From a checkpoint of a small transformer trained on Wikipedia.
Architecture: RMSNorm before each block, rotary positions.
MLP neurons of a small language model. Each row is named by its layer, matrix (gate and up: input weights) and neuron, and shows model dimensions 176-303. Each number is 128 + 24 x the weight over its row's rms, rounded and kept within 0 to 255. Numbers have three digits each. A neuron's up and down rows have the sign that makes its largest values positive.
Before each neuron's rows, "fires in" lists the words (lower case) most often at its 100 highest values on Wikipedia text that the model never trained on; "fires after" lists the tokens most often just before its 100 highest values on Wikipedia text that the model never trained on. A number after a token or word is its count.

fires in: "a" 60, "the" 7, "forest" 4
fires after: " for" 40, " in" 26, " at" 6, " B" 5, " from" 4
L9.gate485:152126135131152102138146118096112123112089103080153096107129119132114209134121159088087093117150122130091087098162166124133140094152148152128106138111168109108145133122120139121104175133082180125121130133118124099112143159143128171090126147108173091158113109100112157152136136156154093151175156095143155095144116132146143113122158141124144158118137152127125155155142104108158161190163
L9.up485:148164132159131132136136131163110071117165127119130193072147145148138190083124112106089163152125153165127130145132158057119127170115116118080088167102110159127110118107141084163097114135094135125158138097165138105129135116151144104124123141120164144128104151139153119138109122136135108106155158164133125157132116098110104114114074134104155140123163081120127121150092095131112134148146

fires in: "was" 22, "is" 18, "lives" 6, "lyrics" 5
fires after: " l" 28, " He" 18, ")" 9, " he" 8, "-L" 4
L3.gate736:108141090070132139132111131085096163154117142110115143091142102120113134067104155120131104112114107152139122134132138124134172145107105110128141110161140091165141159150104158154087122163153108095117084130148152131134175140129134121154128139143112157139110169143153147105136104115158092136089130093108131101121113136117135125175142114120130192125137134125141141111125101141092166131138
L3.up736:135118129144108128102113156132153111160117128136153122113176126157136141122138094176107151107120104111132117132101168117136156067166081134088176093116141081123161111132159100119149114106149112123152161150090082112137120118145158154126145114163175173114135100154072116106158098123139154120128156118141138104189164146115117158149078161116114154124123072114182107133119120118162171117139

fires in: "and" 99
fires after: "," 50, "on" 4
L9.gate478:163110097134142183136155121124159104098099113156159150147129112134144141128124145111128133109148112139090137165098136157136144138149093179163129148127146121132132173135099158100149141134136148096140081161161122119117097143143116135136117148126147150126124148133181064094122089115139085119127125172116125082140144156143133136141120078155123133141150116084123121106105109145135134111156
L9.up478:169128109154130167127132100128150084134123141151153154124137102149101091117121128121114128127143120167084157129123131141115151128145114152157146119125123149142137106071136112145140166127109134124099159132145149110157161143121170147162094105125106182112122125139138122164136149149102095123117093157099161087100137135152128136132082130125094140088157128120128101112122101133114149144128

fires in: "2005" 12, "2009" 10, "2001" 10, "2000" 9, "2008" 9
fires after: "0" 80, " P" 4
L8.gate126:146112176134160188097110114125109129136101116137112057144160121100091151145150078124120119144149146153128111093136163163076088125131152143117138138139138135135159138069079122161113141119093186115099141115122125154111125138148111150111117177087100126150108118129095110153129127139127127108187135116150137132126130122175120114145139128131126221153138101147128134126086141102109131113178
L8.up126:160177155138115144155137113144126122108123065170110143136148129108130132145112123094117139113147120138134151135126100138122149111151133170134137151106154114105063143159106079158105151117138161118094155125094124108148134169119140120142146138130110100143103160106125112092114061156139111103096134141124169135140148135144126137135171132104136148173138129121116150102123143082121151120091

fires in: "of" 27, "a" 22, "0" 9
fires after: "-" 13, "–" 10, " was" 8, " is" 7, " W" 6, " H" 6
L10.gate638:131129143083105121081126111140113079150122146110125126122113143106134112080081118098126159107164094119105117088133112182128117149127101131137083167147103114127176101105138139220100133177087178121126138158144146114134113141129099173115147123114135130114101087119143151149136154134134154117145150130159134132124090099160125110142140151139130126156149126140140127157135103095122116117126
L10.up638:088132117134184145144134141141157113132138093103105146084124157137135087154129121157107134122179169166127132094102137117150100131144140134117135117110118148111113138131169146117122061167166148120148114149135116136071160132131135170102170156094119164168091140134142147094132126126135117101088172119119100130117101095118133147156141144144144125102134135161116165151129097111135119133118

fires in: "2009" 14, "2018" 10, "2022" 10, "2014" 10, "2019" 8, "2021" 7
fires after: "1" 42, "2" 35, "0" 22
L8.gate731:151134121082127136103104130126185145145142127157141147113136151137148127072146156110120123163124124152099158113141113141128153077111162127112101165134077104092108108131126144122134123132119092121150179149110149118134121119114110133131109124167168088127142150114133188107137146127144124145133146170173113134137123121114151128141129094119154090161139134098109142135152142101143148107072
L8.up731:095078152133177160159111160110109136135149109140156106133108119109133127122111180141115145082160125121093124163137091137118134127079140122100080093090128121125130122122090119120088126135132127156132131101162154122153140126136121132160098059121098111115082169126103103099154120152091138119112089107084153131106126107110114112117130136121159122108132116153117091160121112121163137108153

fires in: "and" 55, "as" 13, "but" 10, "while" 7, "so" 4
fires after: "," 94
L10.gate223:085125108147135134129093168156144102150140095145126087091095171131113135128121137152164132149133106108191120122120149119104113129189098106137067128104166157165143139140153165128162126135096141117112139144177141116127111100126172103098131123149106127137145121115116128103093117128143128120116152139132145147130138118122144139120136109076100154151097140146109133082111130141114126106175
L10.up223:167094121181083146091142122139169121140153099127117163111126123183152086124138129094159086116110139151124092132116129114151152135106106113161112178094131160136134141130095167113115131103163101118156116091111164111157122151137134150145129108120131134119129155121127098134119125087146089124144094156127125108111125135148149112139090167123135164154140128138102133136111140116179137107150

fires in: "team" 16, "radio" 10, "club" 10, "game" 9, "band" 7
fires after: " the" 31, " The" 16, "The" 7, "," 7, " and" 5
L8.gate90:155159134106158136107127149148143131129151169124146149124155117101134112170148092133144117141150139154100117111151115144116121180096099178127057105107116200125146165152141132152124138104095130133078151137126097117097120152161143147164131144123109137187137108105157116163103120147171115113109108131142117103075143140181140141105093114156160109088136116128068127150099121092103121152134
L8.up90:126140103130098172086122093150156114139092150138125123140091103134172103146121109096109143128141115160096117133144157154187154127127130115113103147128138118139134115149169148088127089104118120134186166132146122144115105085128144134142158128131132137173146199089113105132123155106148118167116141158137092154088124136088110122146145115127102141130104097122082151142110149113114141142120

fires in: "the" 41, "championship" 6, "round" 5, "final" 4, "event" 4
fires after: " the" 24, " at" 14, " in" 14, " won" 8, "1" 6
L12.gate7:113142160155104131099160131062145130143154100083117088120107142105142169110140103104156101102128085134120131141099098154098138153116128127138147134122165133144137134125128163142103126161083133091101149122128111118105122128140153127123125127082163119139115111117125148153135149126106155117122138164198133134129188128157090126102132118136125186115122131084149137178086135134148171136091
L12.up7:136119124112119145118099166158146134099130143118116177121097112103125121154123102121123141133129101153149107122105141171097164129116117136171076146123075087134134142110126140128098130126135131147130119120088126150130156101108076124142141139098141101118081144140131144141166116133123132168129127132170160111119137127131121132118140097146115148150145132117145174165120109098086091131154

fires in: "it" 48, "which" 28, "that" 6, "who" 4
fires after: "." 24, "," 23, " which" 4
L12.gate25:143076130154094119156153143141124129100118137094151130112115133070161121140137069152126088111096129105126100116103130128137127162126132174112104142151154111103103136127158160144154153123129094101111089141123139113153102094152116170119116133107113130101152084180143174141126123109151118111144138138128129081124158147144108133132124121167158127119115109102112102146094144120121157112145
L12.up25:126145138096158140137132125094165133137142124139156120168106103149138097118136091093072099151118127138146156112155132125121131118127109165068096099096130142145121148158126137152140090130119135158134100120118143130111121112160125128170131100175171144155177121114141113133085124126122153123095155152190147144143138147115145103101134113109131124138113133115098133114143111138125095141120

fires in: "2022" 28, "2023" 21, "2020" 15, "2021" 13, "2024" 10, "2025" 7
fires after: "0" 100
L8.gate561:122152104144124103122100127137153097137106138148137178107114120150128134144133114101095081143089144161127136145138107123094138118119131147139146124138178112146152139117088122149143111111080129092140153154144034126138124119150144179122106094130161131103121110163112140174122125110165139130115168155129138109158130129157142200108104113120126159120165143141117097108117099112085136125162
L8.up561:082111092150121149145076169116141151128086133123122131126127153151122101118155094147137109121170147153140124163086145120123188139118152135128138127105129173115115111140122123126150115107125131146161128105123135104128105136140128140111101070100121076126139128135120127159157144121144143137107140123127113157183073106118111117124127138086170097123134102175085102108114122132120133104131

fires in: "most" 18, "while" 10, "with" 9, "by" 8, "other" 7, "how" 4
fires after: "," 21, " in" 12, " (" 7, " and" 6, " B" 4, " of" 4
L9.gate739:151146117140142135132121164106107121108101144102149123092124108122139138178095121095118114165152139171115078105159165128122137166112111125116143165156139119196112095167164161138086158126143161147099134140153142108119127069153142115107117123134137162103135107109122115139100110137153133144125196117101109137131096128118130109127089146140180146143089138103129142112108097161141143138146
L9.up739:121161106129127164150104139128106107149115107142125163126168135146128175096126184112104122091156146136142112152121096101142142131089146109091137179106152144133074143133115147138097126096143128134142130095123134127145104119080127117121198116129116127177161145116121115069142113104107126143108136128140150133140142141130113115106101106129177109108126084150099142114191130120145130120123

fires in: "the" 32, "2001" 7, "2000" 6, "2009" 5, "2008" 4
fires after: "0" 37, " of" 6, " and" 5, " for" 5, " by" 4, " under" 4
L9.gate607:129111096141142158130110081114115119136115090122129117149146163173136168102172150142099063134135137163088119123105132131126160135151151168156109159153152131135115160136116136103141112089119136168078114138121113132134131139138081156144130122153129127176123108096089113122135139133122132093147121118146120145134121116110159089121127121114131115143111126149108118099121153126121121175118
L9.up607:163137142109114101130124109143122162140093113138128120134123157137136147119144104147106144109149109130184107107082167131092140109156158142098110129149138139117127127090130087093185085084089126129166099138148131126160162117129113142128113064158127129098104160106100114144167109104144067067126116130169111121107070137148168112131124122095152131102124102135118123164110122110147168144183

fires in: "she" 71, "has" 15
fires after: "." 26, "," 22, " where" 6
L2.gate705:108148155113099097158114149080111116090095086118182113097107167133113166136150164144135143135122127142123107143095124118146109101151171154096146148116123150093138149134144132109107111152085150099120141171144082134117113105157147173104109117112110127117134137147124107135112077137140116138144144165112083100120102156138165136167142125135161129137142166143136117113120106112121183142198
L2.up705:112141152151112106146114113058104102097098120124112144113137121126147128117143136143086137151115151103133162127135146136103120104145152119157159127113124155112115119118127121130088184124130139092111158139129075108067135107089138106182053131113083136131156137146133093114123112109102106125125129135102143117119091109148149137142136107178094111141152136126141152182115123116115125137164

fires in: "an" 30, "a" 11, "1998" 7, "1997" 7, "1993" 5, "1999" 5
fires after: "1" 32, " was" 11, " in" 6, " a" 5
L9.gate177:138105103203149108140119124099117139139102158141145138175119159145122155126109130153137115152142152152084140142152072150146100145133115138094124120112152108117134108150140123191100156150108153098109170117182091097131152121138138145138158104105138147131135127126086137162142132127132164071126165154154129111114128126159145129185138129108145130065135122137127122153112123097125204136136
L9.up177:139123108097142158144137128134167106163139152118143133140101120147074134138137121146147121126124090143111106109119081148103175108113100130127103126107115120142177136127115061123115146072134095126144136128134182093154126164128086136127106148104150115163126155163142129114125098106101128097137102072130112145146122127136133139110142130147096139113136152112134163141139131107127183123078

fires in: "she" 21, "he" 16, "they" 11, "in" 8, "when" 5
fires after: "." 36, "," 28, " Sh" 7
L7.gate729:121127146085106118103103141137108133138121138130155139130100082091128154138109117157142153123151143085071130117119135131146084152165133117100116124161186132144133112132106109120134121053135133143129111113104088123126108155180132124132098112127135097133107116158197119106102081105122114096112117144109100105118133108160145148121108051107151106135149099091093145107107147138121152119131
L7.up729:119135133163137138161129090145089111144121138061097102122142110116137153134073149111129100157124181142117100120153141108132081104102059143127108165116089087132112139147133105167117153145105161122147142149135144148149099182154119154136136125105120111139118124115116138158115134110146084087116123099147080118142114120123170110142108145161154156143120150115082119144148134151153161148149

fires in: "is" 20, "said" 14, "stated" 10, "not" 9, "very" 6, "still" 5
fires after: " is" 12, " was" 12, " are" 8, " He" 7, "A" 6, "on" 5
L9.gate257:133118134111159120117159123144094126119099152134099123130158147109127114171131165130100092120153126136126100088108126150094096142119115126113131105112147119157146115158133151088143095126082104128125145115138121100148129099139105116232131096108145137127157133089116140102127103123136100152116219162163125121113098133137155155113092137103144130131111121109127073123106119113150130117095
L9.up257:121116114191151116156110131099139119146181146124105100119165185078141123100133113128160098118098135111141148152154148162108100144139161094109082156152151161130124100112178140096102127117110103087083097172188148134107158110083128147147139122123127122130129162143128147120143131103118092098110111113148109148121119132143143153159128098146102119131150152126146113115119134156138171117097

fires in: "japanese" 24, "his" 18, "on" 10, "chinese" 8, "ministry" 7, "its" 5
fires after: "." 28, ")," 20, " |" 9, "|" 8, ".\n\n" 5
L2.gate614:136111119166119161152114135159077107164144144126103092139155134130150147163125147132135124114147147165108136110124127136098153129140125126164148134138132103155168152131135122127133138112086156085139104117073121114118170128127150141146119142103122121113130111184151147083111113128143137141149137120149134089115118108109125169138131117107145132100109140148114138141103168132145152136177
L2.up614:111123146160106135104132082122139094091155136128115138186099116166129131147083118159126083114135156133139138160116178147133107137148126103149108121118168097121128128138143135088060143152143142109113148114171113121102107138108125141051151120126126148151163090121146099158101111106118110088111064096092109111145123101143145122136095113146128135108110154112115138149128125112135110150138

fires in: "not" 22, "also" 18, "appointed" 8, "120" 5
fires after: " was" 40, " is" 22, " " 6
L9.gate558:146123178138138133129089163150093152111131134164127102139141106128131080108081079123129128144118097123123096108128129128117113150099114173159110126141130194129128113144137134186129113098131139175138114123167126131151117071158123143098121097127106121128133129105136141131096088128154104158154123132109159099169130146123126159133112185112093143124163112136130129112108144144121137097159
L9.up558:158101172194131117152132167123128191116107166155093095174137085145127108111126093095133120076137143145154076124129175130126175152114124135126137093102124165161156126121104152168115119094136157151143120140162120137210141127128087162161124147109116141137110129141127097169130143118172097138144130166129127127132138168122119122139131168134110117124145137133127144100148129178147124114122

fires in: "it" 44, "12" 8, "there" 7, "11" 6, "was" 6, "2" 5
fires after: "." 22, " " 20, "," 14, "1" 13
L9.gate597:124129154137151132112114181134108104125144150123092111151109134123123117152134154129171095151141112118097130135097145117112077152160144176140107144077133131144158106144104139155125115129135098117099142145155149135169164111160140140126135116092078090153136078102119108113137094139156105108137089126123135117126127127130130144097092124139144146136143164126123124103118136169132141166201
L9.up597:091111095141131163154146114115110098175084082082155148139118126109137130118118117118157143157137121147119114127104129088107126124158104114133136130126143156119143137097154109120161148132122118141116131111173158142107110146166154136148095117107121114165133151175116127101119131110156075162089150128120144117153126085151113115128104100129114138166121147097114065140131136078158151126128

fires in: "the" 50, "his" 23, "both" 6, "her" 4, "their" 4
fires after: " and" 35, " of" 13, "," 11, " the" 4, " among" 4, " by" 4
L9.gate727:112091108114131164120062120099151134151109134119132130155151141128101133099124129136121091134139136136112144108146188128157109150143112087127097145162161157169145112118111156163177161102096175089065080126161122146114139133117152161107124100144078130130126137131130126126116108142149124138109156129087146126142129143166153106109092113117131120138182152128112086122122116139138150114100
L9.up727:153134104114127127152166135150098146110116153151090093123154116142133145116123110144120135116109140114119107125111129154116135071107121160144096145118107108109118135118146121113094136142131149136121154090145138124133176105123148154090099106108166090083124105100135151132136149096112118165140126135127108134160178139129141130166119159137117082146167148127098145124078058143145092105144

fires in: "a" 36, "is" 28, "was" 14, "an" 14
fires after: " is" 32, ")" 19, " was" 13, "," 5
L9.gate751:111136141116141116154146149111122096145123119100169177092104109108102146172142163108160131145132108125117127167162121138135126121165141136144151134135157111145155132141139128113137131099108218093180100144156131118114136093125106134095177136085192154107137084176151093142124118157150130160108124127110116102122065171110145158146116123086133105101127121050122119149108161132108137104124
L9.up751:137109136114128146141168083073153110170156129107102150067122089118106132137107166079104112138156102096112120164166151162104087084125139117149140131149131075101106131156154130138113153097147170124156118097120151123086150115126132126140176137078146146132135119139127160114116120130114129135105119098109117142123073139109152157163101170117116147109136133074178162167120121130114131129149

fires in: "he" 92
fires after: "." 72, ".\n\n" 12, ")." 4
L2.gate81:130115149142165081136098124090142168164101089120142152097107143107169119150192132123140155103131164100137141135101189149088131130126129122120121148153162131114147131086106151154147122126129149122069120140120110139137148131172153125101069136099123118131160106122149126084129146130133141128112164147098138098156125154134125155179147150070160082108128125127105143167099151139127122118148
L2.up81:112112132144158141138077138062133169156167109140091133106068146119183106154169162133170146106146135132167173147136169119129116124137096105143104167122149135109126155188127156148136139168142087134141159143107155115105124135115131123082127158129110130137160121107145109098119152111120144137131139144095124143135163133134116110162146129110140083139134168115128138142130103143090136124108

fires in: "2022" 20, "2020" 17, "2024" 12, "2023" 11, "2025" 8, "2021" 7
fires after: "0" 85, "9" 14
L5.gate44:135108149143112157174125131091118106162110092095154135122149141077092133147135133106122102125111123122094128108135134146113129125132144106117133152119167131177161161117093134118091142122128151114129066116101103138094100159148151148129125133093097080148113133169125100124134114135127125107162102109092165134155147135098159130140147108085103150159127091135089064120127131095094123123172
L5.up44:103095113122097114116078148136137154123128144205117150156157127163159153141157151149155142123122142129113072135138139113137135081118163137123131131156143105095116101096110133135173111111152130142118128147183113092109140140109103107175145075112120134137124109111126127098120109116154155141125109117130082109117114143132131173130139135144133115115136135143141110122134137162148119115102

fires in: "on" 42, "after" 14, "by" 9, "to" 7, "at" 7
fires after: "." 50, ".\n\n" 15, "W" 7
L7.gate179:091107110129135139156138063153096094135105150096135140093138119140103143132094125123121153112161148146097135104084102143127094155117126154161145114133147110124110116135108132160119159128096151123124149116154126136105098115168149151132095110119143132141152115123160149110110060124133110098169150114154106103132114114121149162106109101141116115085127148109117115124101109139120122150133
L7.up179:128112111134144125125129126151125158130106161099119140076106121143149108124131084151147121123126136113090128101111083098111108121137105144100111152073150138178120073178146100158119127201120132141127151177175128112146102103138094120140129100157118176151113152133138128121104147096151079117108123129127112141100153116108090093158148167114121069106100110127133154148128118116147142161112

fires in: "in" 43, "as" 25, "after" 7, "by" 6, "following" 6, "because" 6
fires after: "." 74
L7.gate538:132155145124126131145084093149109144106113163108101129157155097136095118121126089136120149138134090149123107109083133119088112146133100155108157145080115138133142110151100156167119169113106110157157171159146116106133097125144141153124116102138154127138176125168159111151144097129167108139108143145131129104169132092133162075109134098123095107144135113144115124112122092147145128132154
L7.up538:125116110156147159175141119148110117122135109108128093178132154126114108150112106118101185084129108103145095133126111148146129123123081134151152103127144110151139069189122161160070139151106168111144161130121110089167149142097133147114132150120114152117127090174121115163156100131160075089142135153137097111143061150143124131115087115131115103097119096121110180175092145155142081141165